From a checkpoint of a small transformer trained on Wikipedia: 1657M tokens, 12642 steps.
MLP neurons of a small language model. Each row is named by its layer, matrix (up: input weights) and neuron, and shows model dimensions 144-271. Each number is 200 + 20 x the weight over its row's rms, rounded and kept within 0 to 999.
After each neuron's rows, "fires in" lists the words (lower case) most often at its 100 highest values on Wikipedia text that the model never trained on.

L2.up1907,192,195,222,197,189,189,168,175,168,185,166,192,215,190,219,200,178,180,219,184,239,196,190,238,173,217,223,169,222,211,181,218,201,158,218,184,161,169,180,207,192,177,241,229,190,217,229,200,208,189,193,188,188,201,190,219,190,193,210,193,185,210,202,224,189,232,221,227,189,221,210,178,193,190,242,201,211,223,190,196,196,192,186,189,211,201,208,198,211,174,192,185,229,187,210,194,197,205,232,191,168,190,198,211,207,196,227,196,191,199,192,188,190,194,205,172,221,184,198,221,255,187,197,237,205,185,234,215
fires in: "as", "place", "on"

L2.up895,196,190,155,180,175,201,214,198,198,196,179,166,212,209,193,213,202,213,185,218,200,188,183,211,205,188,203,211,186,186,182,213,193,210,183,221,197,185,221,180,195,229,215,199,202,234,151,232,193,220,217,235,161,218,164,226,175,185,206,191,215,188,213,177,222,202,209,221,194,210,202,182,188,190,163,199,210,194,182,180,216,189,199,190,197,227,211,207,195,205,213,204,207,176,199,180,203,185,195,202,228,189,202,205,207,219,210,189,287,186,224,224,199,213,216,208,215,203,210,215,202,199,183,230,201,193,164,194
fires in: "school", "museum", "stadium", "hall"

L2.up38,193,180,209,249,192,188,174,203,201,171,193,169,205,231,167,245,200,191,152,183,195,209,181,212,184,218,191,211,213,186,180,186,196,198,194,202,222,203,193,180,222,221,190,171,192,199,210,174,224,214,213,241,203,208,236,222,185,186,169,189,216,228,200,177,216,204,208,215,221,178,209,195,172,254,235,214,203,184,202,198,232,188,208,168,188,198,215,186,200,214,207,227,205,237,228,216,184,245,245,177,217,225,195,194,178,221,237,221,204,191,185,191,185,224,165,199,210,225,216,213,216,204,198,212,220,180,226,221
fires in: "number", "two", "list", "series", "few", "three"

L3.up1848,197,185,180,176,187,179,194,175,226,211,210,216,196,227,188,215,213,164,195,205,184,173,216,191,190,213,157,197,214,175,205,217,176,214,199,201,186,189,228,206,229,167,191,200,176,203,197,197,214,168,223,185,225,203,209,198,214,191,196,193,192,202,187,193,191,188,204,192,167,195,215,224,177,208,199,199,188,189,215,183,210,190,221,206,206,184,156,185,196,199,215,202,199,213,206,218,192,196,217,197,195,215,164,201,178,197,186,169,203,173,230,186,173,226,205,199,179,210,220,172,181,169,198,180,192,216,182,214
fires in: "other", "it", "the", "according", "her", "others"

L2.up1181,203,175,198,237,215,167,205,219,177,162,206,169,242,199,193,165,211,199,211,211,190,187,208,194,191,211,221,204,196,189,189,235,195,211,233,220,201,216,207,226,172,187,190,187,193,179,220,247,184,203,186,247,207,198,209,206,192,203,171,182,192,218,176,207,197,189,181,208,206,207,168,216,193,193,229,246,176,181,183,208,198,183,203,184,222,203,201,192,199,241,196,215,185,184,216,230,200,196,201,245,191,207,209,175,204,221,235,214,174,207,212,185,205,237,187,200,187,171,197,235,194,183,204,218,210,230,216,242
fires in: "it", "a", "made", "granted"

L2.up1525,220,232,205,187,189,182,198,214,192,192,213,207,156,189,197,202,206,239,174,200,212,194,178,190,193,156,228,209,207,190,215,227,182,227,206,229,203,185,201,186,201,210,222,174,185,224,212,218,201,168,213,180,190,192,193,233,215,252,219,221,251,173,184,183,203,204,173,200,219,206,230,222,231,176,211,195,203,183,196,192,196,173,200,169,222,220,223,176,199,184,211,193,215,172,214,183,169,214,235,199,199,181,211,215,181,196,213,199,211,192,244,197,204,187,222,212,205,221,219,169,211,194,207,219,179,196,175,245
fires in: "new", "national", "country"

L2.up255,160,186,172,195,188,207,192,182,193,203,198,215,200,195,200,234,201,217,192,181,183,164,187,195,195,231,185,187,184,190,194,234,200,207,208,203,228,241,213,196,190,213,223,215,176,178,199,202,249,194,198,183,190,177,239,235,224,235,198,178,222,198,200,239,227,192,225,198,173,215,199,239,202,173,216,218,167,124,193,231,200,199,200,143,171,205,188,206,192,209,187,185,167,158,224,226,185,178,196,200,194,176,207,179,221,182,187,146,221,201,175,196,217,212,230,210,220,202,200,220,235,177,219,184,174,224,170,186
fires in: "this", "the", "these", "a", "his", "an"

L2.up378,236,194,209,219,202,196,167,221,216,188,184,187,187,173,194,193,207,167,207,163,241,184,238,189,204,176,228,192,256,205,213,243,207,244,199,214,198,192,221,216,182,189,239,193,215,176,211,236,139,206,203,252,186,190,249,194,221,213,203,171,190,200,219,187,185,215,198,185,198,180,225,192,223,212,227,208,193,187,194,181,234,208,205,162,204,192,216,207,178,190,185,205,192,204,205,191,223,198,204,176,171,236,223,209,206,206,209,236,179,216,219,200,222,157,216,209,193,200,217,204,215,199,206,194,194,191,179,230
fires in: "released", "my", "its", "no"

L3.up992,190,198,200,176,204,204,167,230,178,205,207,171,213,248,175,183,174,203,181,189,198,215,194,200,194,184,225,212,140,200,207,193,234,189,239,196,191,203,191,221,217,223,184,213,207,202,214,204,189,177,211,204,192,202,233,205,183,209,201,172,221,203,224,200,168,228,157,169,133,220,176,185,204,212,206,232,204,167,187,179,200,199,193,194,216,218,217,206,160,169,236,195,218,199,196,223,217,237,199,215,231,225,214,208,193,209,212,222,202,219,206,217,167,171,207,206,161,212,219,217,209,219,162,202,196,193,202,196
fires in: "as", "too", "so", "½", "number"

L2.up1794,206,204,213,226,190,180,266,213,172,197,209,183,208,220,207,202,234,233,191,199,210,200,208,213,199,219,180,175,241,167,214,200,205,175,217,204,202,187,212,220,214,205,209,216,184,173,184,203,210,189,209,200,235,204,205,188,207,223,233,202,197,232,189,185,206,202,209,180,191,182,203,187,173,198,237,190,188,176,213,154,201,209,189,224,233,209,219,232,226,172,218,188,234,202,180,195,197,210,204,200,233,197,187,203,211,186,238,226,223,194,138,178,221,224,212,201,181,210,227,198,201,161,139,206,194,225,201,196
fires in: "the", "these", "their", "such", "in"

L2.up1514,201,140,191,206,238,219,195,190,202,202,197,181,181,151,198,236,226,211,196,157,194,226,182,196,224,164,207,186,201,191,173,191,227,196,220,180,203,231,176,199,177,200,230,196,164,160,193,214,217,203,222,215,217,200,222,228,164,199,233,201,180,205,201,176,184,218,235,199,173,236,229,156,198,219,196,187,192,155,183,226,196,193,214,197,227,219,194,200,187,209,214,171,216,171,173,190,200,203,256,182,163,210,205,212,206,210,215,229,214,188,197,187,214,185,167,217,197,215,216,203,162,155,218,203,182,159,168,190
fires in: "in", "into", "majority"

L2.up1168,194,179,178,227,193,224,197,200,189,187,184,222,221,210,204,195,212,187,192,160,209,202,184,190,211,207,187,222,210,207,189,205,207,205,187,190,168,182,166,199,213,224,233,176,189,179,192,199,202,181,203,193,229,255,207,231,222,165,223,223,195,217,200,179,216,149,227,192,188,181,215,193,184,223,188,202,209,235,160,214,185,231,194,209,205,209,185,173,219,207,206,175,206,202,209,206,205,225,196,230,183,217,191,186,205,222,219,164,219,218,194,196,179,218,176,232,190,210,203,188,221,222,205,241,198,225,190,227
fires in: "by", "san", "saint", "prince"

L3.up1040,252,213,186,202,196,179,207,213,209,193,223,214,225,201,196,217,167,203,189,201,218,198,173,256,198,200,226,189,170,207,183,210,187,206,209,227,198,217,185,218,198,205,216,208,236,204,205,231,220,193,185,207,222,188,186,230,175,220,207,220,218,202,173,197,196,193,196,227,212,204,217,204,240,198,226,190,210,185,178,183,205,215,188,219,174,188,196,224,244,231,206,216,187,199,220,176,178,192,193,248,192,220,218,171,194,194,220,234,191,211,206,191,198,208,217,241,234,197,172,220,204,220,185,162,197,207,209,187
fires in: "six", "four", "one", "five", "eight", "few"

L2.up185,204,225,189,176,184,192,207,184,179,208,212,229,205,196,179,219,197,214,188,162,194,176,173,212,201,184,200,223,218,183,211,181,181,204,184,207,207,175,211,201,212,243,209,187,206,203,227,201,194,186,208,145,223,206,200,186,205,190,161,224,190,204,220,221,187,157,204,213,185,197,177,190,231,182,191,189,165,186,186,192,188,204,217,164,203,234,184,193,197,221,178,168,206,190,161,191,219,194,195,187,222,189,193,214,151,220,188,202,235,187,174,213,198,215,196,214,205,232,224,200,184,146,200,178,189,198,218,204
fires in: "election", "republican", "democratic", "elections", "representatives", "freshman"

L3.up1419,181,198,174,190,196,209,217,184,193,213,190,188,209,175,178,188,177,194,222,188,212,209,210,181,158,244,248,200,183,195,224,159,237,184,235,190,209,202,210,209,210,191,202,235,209,208,195,196,185,193,217,178,213,185,224,202,167,220,211,200,226,227,203,231,185,181,206,188,211,179,161,227,174,160,215,245,180,169,178,219,193,213,233,198,217,213,169,208,214,171,184,208,192,206,205,187,197,200,173,212,186,175,233,219,163,179,201,186,209,178,238,203,218,190,196,173,218,192,177,173,188,193,186,209,183,203,201,212
fires in: "7", "6", "9", "8"

L2.up161,213,175,204,210,196,195,201,226,212,166,196,197,212,208,217,205,193,149,177,233,213,199,205,204,219,254,194,191,179,207,196,151,238,156,223,198,213,205,201,184,192,206,213,196,242,198,223,193,205,215,185,224,186,218,203,218,198,185,194,198,184,196,198,159,172,220,204,218,225,181,207,213,215,219,217,200,202,176,224,195,199,227,237,173,196,243,190,146,221,208,234,211,185,180,178,171,217,216,215,206,197,203,205,185,187,200,202,187,247,229,154,185,211,214,157,211,240,221,230,203,219,207,224,200,210,218,220,201
fires in: "three", "four", "two", "six", "five"

L3.up172,204,184,168,213,211,180,180,196,190,228,194,209,180,179,211,208,223,216,200,175,210,190,207,211,214,205,217,229,199,203,169,156,209,172,203,218,204,196,241,195,200,167,212,176,179,174,205,202,240,215,198,209,188,207,211,197,187,179,187,219,199,201,166,207,239,228,232,242,198,229,201,214,189,191,207,170,193,229,173,202,196,188,204,234,192,220,205,218,206,171,205,224,202,181,177,216,215,206,186,199,209,198,220,184,211,204,217,217,221,206,203,229,205,207,197,224,179,207,197,225,210,176,183,180,150,194,215,228
fires in: "an", "there", "which"

L2.up757,204,186,220,230,218,205,180,219,194,180,188,201,204,193,223,205,221,215,214,219,190,217,197,214,227,168,208,184,222,203,230,210,218,204,206,178,212,169,194,220,198,228,187,242,219,190,151,208,214,215,205,183,221,163,202,218,215,204,198,231,219,204,187,198,183,223,209,218,200,191,190,205,169,180,235,188,207,193,183,191,222,195,158,216,205,195,202,237,209,185,201,185,226,182,173,246,180,174,187,207,209,220,200,182,236,176,245,220,222,193,212,209,213,185,192,159,221,198,219,235,209,191,207,213,191,182,191,184
fires in: "medal", "title", "office", "on", "contract", "role"

L3.up76,207,196,203,234,197,206,217,166,203,214,220,185,166,200,177,173,224,178,181,183,208,211,180,187,205,158,191,166,202,215,184,209,232,180,185,220,208,205,218,220,200,209,167,236,201,215,172,236,165,194,230,186,187,204,233,188,216,208,193,196,210,217,183,194,222,197,233,201,205,199,217,202,183,203,217,186,184,190,209,169,239,188,221,229,181,204,175,175,202,209,176,223,203,191,206,227,243,224,171,178,169,198,190,190,195,192,201,185,199,203,185,199,204,183,231,163,183,244,185,206,185,215,201,229,197,204,218,182
fires in: "his", "it", "again", "its", "their"

L2.up658,220,222,211,215,203,204,208,211,187,181,221,221,250,222,192,224,241,239,160,190,203,191,173,186,206,196,190,177,215,228,233,184,198,225,243,206,195,188,202,213,194,221,171,176,231,164,231,196,197,196,194,197,188,204,168,167,195,205,235,210,223,204,196,201,196,189,223,201,227,213,202,204,186,201,213,202,171,154,210,204,195,202,194,222,212,244,183,183,173,198,197,231,226,214,218,212,204,212,201,181,198,193,192,182,172,207,205,226,183,200,181,251,213,238,222,179,238,214,198,196,196,190,200,216,197,205,198,222
fires in: "long", "out", "short", "full", "hard", "high"

L2.up935,243,163,167,196,198,220,176,198,163,188,186,215,194,199,197,200,182,170,232,199,210,212,169,202,190,189,192,211,192,193,195,213,171,224,204,210,206,205,190,183,201,217,180,172,220,192,157,190,176,180,215,163,187,171,227,234,191,198,188,229,201,204,202,188,213,209,214,185,156,204,196,193,185,212,219,192,181,171,181,180,208,187,197,177,206,178,200,179,199,214,211,230,208,221,199,196,205,158,211,210,196,193,224,204,186,210,211,169,191,191,197,182,222,203,213,206,184,205,219,215,215,189,214,213,162,185,149,219
fires in: "it", "that", "further", "following", "next"

L2.up254,201,171,178,201,231,155,178,192,178,210,178,181,173,210,181,210,186,185,175,213,215,182,180,208,224,209,174,206,219,207,185,204,208,212,193,202,201,233,257,210,228,158,181,173,183,189,214,171,217,203,192,193,233,205,169,182,219,239,178,216,168,192,210,204,168,226,219,206,172,204,203,196,235,207,185,183,183,204,205,213,209,178,188,184,172,202,194,203,237,194,201,203,190,210,242,194,226,230,180,201,195,191,185,209,221,203,178,239,199,204,176,200,190,180,212,182,202,194,172,188,218,163,241,195,196,197,209,208
fires in: "place", "top", "country", "past", "west"

L2.up1551,218,216,228,161,209,209,193,210,191,245,200,186,186,207,178,154,207,211,197,207,197,197,195,199,194,223,219,179,151,217,190,211,178,212,211,250,208,219,199,190,188,224,193,165,199,175,203,236,182,203,233,217,204,223,195,214,193,231,172,210,194,213,222,179,202,224,184,210,223,214,192,238,208,232,162,232,207,194,191,212,210,171,197,184,182,214,204,226,199,236,228,205,189,218,214,222,206,176,233,220,179,214,224,204,210,232,231,193,156,189,212,209,168,185,187,177,203,199,189,207,191,187,220,226,209,210,225,221
fires in: "is", "a", "was"

L3.up801,231,184,192,210,191,201,189,191,196,199,220,203,180,203,182,205,189,190,186,179,214,200,215,218,207,192,172,246,239,163,201,229,217,210,180,181,192,206,203,211,187,218,163,213,239,191,214,164,185,178,194,235,201,194,200,215,216,215,180,184,193,180,218,192,204,202,216,183,224,207,176,223,185,198,233,233,204,210,182,195,187,206,209,210,222,159,193,159,194,182,198,208,221,185,227,206,212,222,217,192,188,204,233,210,222,200,217,206,205,203,205,230,193,234,195,219,171,219,214,210,209,208,225,215,191,173,203,193
fires in: "can", "they", "t", "you", "it", "re"

L3.up1967,201,176,146,224,191,165,180,182,206,211,199,187,242,176,187,207,224,194,201,209,169,227,222,217,231,212,179,209,162,203,213,183,196,154,177,218,192,213,197,197,187,173,176,218,250,212,218,233,168,177,177,190,204,208,202,231,199,258,208,157,180,204,211,193,191,149,183,222,230,197,182,187,208,210,216,208,224,201,189,191,186,192,192,180,196,204,186,186,188,204,219,197,168,198,209,223,211,214,187,230,210,202,213,187,187,206,225,198,208,202,222,179,224,210,160,221,198,183,192,184,210,206,255,196,170,200,189,173
fires in: "a", "one", "best", "first", "an"

L2.up690,179,181,181,211,173,174,188,204,180,199,218,235,164,189,195,207,213,210,179,204,204,166,231,221,184,219,178,197,213,200,183,185,223,206,210,185,214,150,225,192,212,193,219,212,160,222,167,211,239,180,210,200,216,213,190,179,225,189,195,194,188,167,200,195,168,223,183,196,188,196,217,154,200,175,216,193,209,193,162,194,198,211,176,218,194,198,210,204,228,201,185,165,199,215,219,216,162,240,224,198,221,209,185,202,209,171,237,207,212,163,182,221,204,208,198,188,215,230,216,185,183,204,213,229,198,191,202,225
fires in: "in", "near", "washington", "website", "new"

L3.up88,201,194,176,206,215,276,181,222,170,175,211,217,182,194,197,172,189,190,214,205,220,219,174,190,188,202,187,190,199,217,188,196,202,183,222,160,214,202,200,209,187,195,229,192,211,223,179,150,204,188,204,170,215,192,230,212,200,175,160,196,216,163,233,169,200,205,167,191,180,241,202,198,209,178,227,190,175,188,228,209,218,202,223,202,192,187,190,208,226,193,193,210,207,218,221,219,201,215,192,210,215,200,204,198,206,178,194,218,171,207,186,181,178,183,204,182,208,196,212,214,214,215,188,210,215,177,209,171
fires in: "following", "that", "s", "same", "first"

L2.up1185,229,204,185,167,210,211,148,207,204,217,190,163,196,179,212,206,220,176,187,193,207,187,216,203,205,216,233,170,263,206,223,210,236,202,207,164,244,216,174,207,191,182,172,182,208,158,201,231,199,187,221,212,206,212,211,190,177,206,226,176,237,215,213,196,180,151,208,226,189,221,204,212,211,225,200,240,172,152,167,200,205,243,199,196,221,206,193,177,185,196,180,155,223,196,188,214,204,213,208,202,166,187,228,186,236,211,184,212,201,196,184,179,200,187,186,222,241,230,188,175,193,207,209,168,191,196,202,203
fires in: "from", "year", "season", "candidate"

L2.up1465,199,197,179,213,183,191,192,225,176,196,180,192,191,194,166,182,220,232,167,198,201,233,208,176,190,194,234,191,210,195,186,204,184,217,206,252,200,203,183,216,238,231,209,206,246,193,190,149,198,208,228,202,174,195,191,213,191,210,163,188,215,167,230,209,206,205,179,186,215,214,170,196,197,192,188,202,201,221,182,158,244,163,194,201,200,211,186,183,197,215,158,188,194,181,227,207,181,187,188,200,199,200,223,196,215,174,207,204,182,200,176,214,195,200,211,188,196,199,193,233,201,228,181,180,173,187,221,229
fires in: "album", "single", "track", "ep", "documentary"

L2.up721,200,222,193,195,227,204,182,190,183,189,210,205,203,187,200,215,177,193,175,181,229,173,242,200,207,210,216,195,205,197,208,214,211,190,178,212,216,201,208,211,211,205,174,204,195,209,217,213,195,236,192,190,179,185,207,198,217,225,206,213,237,208,228,183,202,193,195,243,199,157,181,172,220,226,249,171,210,199,189,208,222,190,207,217,211,232,225,210,214,190,173,206,186,169,240,199,221,222,201,203,217,217,203,200,204,214,186,196,209,192,213,205,211,174,213,226,201,208,226,209,224,184,165,200,216,200,228,199
fires in: "no", "jr", "vs"

L2.up198,232,231,176,189,187,217,202,219,194,208,230,207,170,195,214,204,218,171,168,242,210,197,185,185,182,183,233,212,211,220,212,175,187,172,185,229,228,175,213,183,221,198,178,208,198,170,226,182,175,188,193,208,204,242,214,224,222,183,206,194,208,176,224,192,157,215,207,170,187,197,189,206,225,188,197,200,196,192,218,225,197,197,201,211,223,179,190,196,200,221,176,232,197,254,232,182,216,202,221,196,196,166,179,194,175,192,189,207,181,193,199,195,191,180,193,206,262,231,177,230,198,183,263,173,176,172,198,209
fires in: "two", "other", "three", "of"

L2.up1955,190,184,202,233,192,196,170,204,205,186,164,202,183,194,161,225,213,174,198,185,178,167,236,204,213,168,234,202,221,194,239,198,201,213,228,186,209,188,216,176,209,169,173,219,162,153,206,223,185,191,202,183,175,189,231,185,218,186,213,234,208,195,176,231,225,202,220,208,195,186,185,197,178,218,219,202,213,220,206,178,198,204,210,206,213,184,202,217,202,221,194,201,158,217,157,202,173,189,221,187,176,210,189,163,170,218,155,207,199,212,231,178,221,222,203,203,210,217,207,190,181,217,227,198,204,190,202,179
fires in: "but", "however", "there", "state", "before", "according"

L2.up1409,209,169,199,185,211,218,192,158,199,212,166,202,163,190,195,194,196,209,192,197,170,215,234,174,178,193,237,177,215,212,198,199,200,207,209,189,233,204,211,206,169,170,184,189,232,210,197,220,221,178,190,222,186,229,204,229,225,222,201,201,200,186,211,184,207,208,178,223,212,180,177,258,207,180,187,209,193,202,204,201,229,261,216,167,249,181,149,201,241,234,193,168,203,216,208,181,203,209,212,187,203,214,200,249,194,225,249,174,165,216,234,179,181,178,183,202,201,218,201,186,246,197,191,255,195,232,213,180
fires in: "black", "new", "red", "white", "south", "northern"

L2.up1706,213,172,195,182,229,201,215,170,179,195,181,155,208,178,218,180,202,175,180,182,241,205,191,212,245,198,201,234,216,203,244,203,244,184,187,193,174,192,175,245,212,192,199,238,199,195,198,202,198,189,178,202,197,174,231,225,220,181,217,224,194,245,185,228,211,201,188,178,174,206,190,221,190,243,240,213,175,200,204,184,233,233,215,233,189,199,213,226,228,204,208,186,183,210,212,231,219,199,194,213,186,188,216,178,171,202,172,213,189,178,197,174,220,173,211,231,209,228,228,174,213,201,190,197,193,213,219,201
fires in: "by", "that", "be", "between", "based"

L2.up179,192,162,165,197,247,224,193,179,199,183,212,179,215,184,171,234,204,191,202,214,212,204,213,190,210,196,218,177,224,208,202,186,168,201,191,243,196,189,211,234,193,207,174,216,166,184,175,200,189,188,232,197,193,168,227,190,195,203,180,220,204,225,228,184,206,177,196,200,196,194,212,169,211,167,174,172,174,225,204,206,206,202,193,207,196,219,188,226,211,201,170,205,180,211,191,175,181,202,205,194,197,208,218,232,214,202,214,254,236,207,187,204,237,219,222,211,202,208,216,158,219,190,198,216,164,224,211,207
fires in: "it", "j"

L2.up317,205,214,206,194,191,192,206,180,165,166,197,212,209,233,169,217,193,196,180,184,202,178,207,218,169,192,225,199,168,222,206,178,167,191,225,203,216,183,211,206,203,227,213,190,184,172,195,213,192,208,212,221,194,179,208,182,187,201,210,188,195,232,204,234,211,192,188,216,197,204,227,199,192,158,197,231,207,203,216,201,190,198,176,199,198,229,204,186,190,173,190,180,213,199,195,209,150,227,203,219,217,210,204,176,211,158,177,181,211,200,188,183,210,220,212,223,197,244,193,200,188,180,207,210,194,188,222,241
fires in: "according", "son", "father", "on", "brother"

L2.up1933,191,192,189,189,169,175,219,203,215,181,194,238,162,195,197,186,185,173,229,240,206,181,205,212,208,212,162,201,179,230,191,199,207,220,213,200,206,185,187,174,224,169,239,228,198,205,200,176,189,179,194,178,183,199,234,223,217,223,160,229,167,253,180,217,218,223,202,199,215,202,216,229,187,205,229,204,187,158,201,196,208,174,191,196,201,179,210,203,242,214,190,193,182,190,209,206,235,200,214,190,229,182,192,204,193,192,211,201,198,220,222,234,205,161,193,209,202,191,187,170,172,181,211,199,206,214,207,236
fires in: "new", "her", "art"

L3.up434,219,191,196,210,199,208,227,183,219,173,208,208,174,191,179,201,205,168,185,190,194,184,223,186,240,207,187,153,187,216,194,200,203,197,187,197,199,179,225,159,198,196,220,198,171,217,208,195,195,227,184,229,179,228,206,225,174,210,199,232,211,199,155,211,183,183,183,218,196,184,195,160,197,196,178,201,207,219,170,153,205,204,202,189,222,203,191,225,221,195,223,185,190,175,228,213,196,203,184,184,185,164,210,176,235,197,206,185,191,189,220,191,198,231,189,195,230,190,185,202,187,180,209,173,188,182,185,171
fires in: "married", "against", "usa", "vs", "met", "defeated"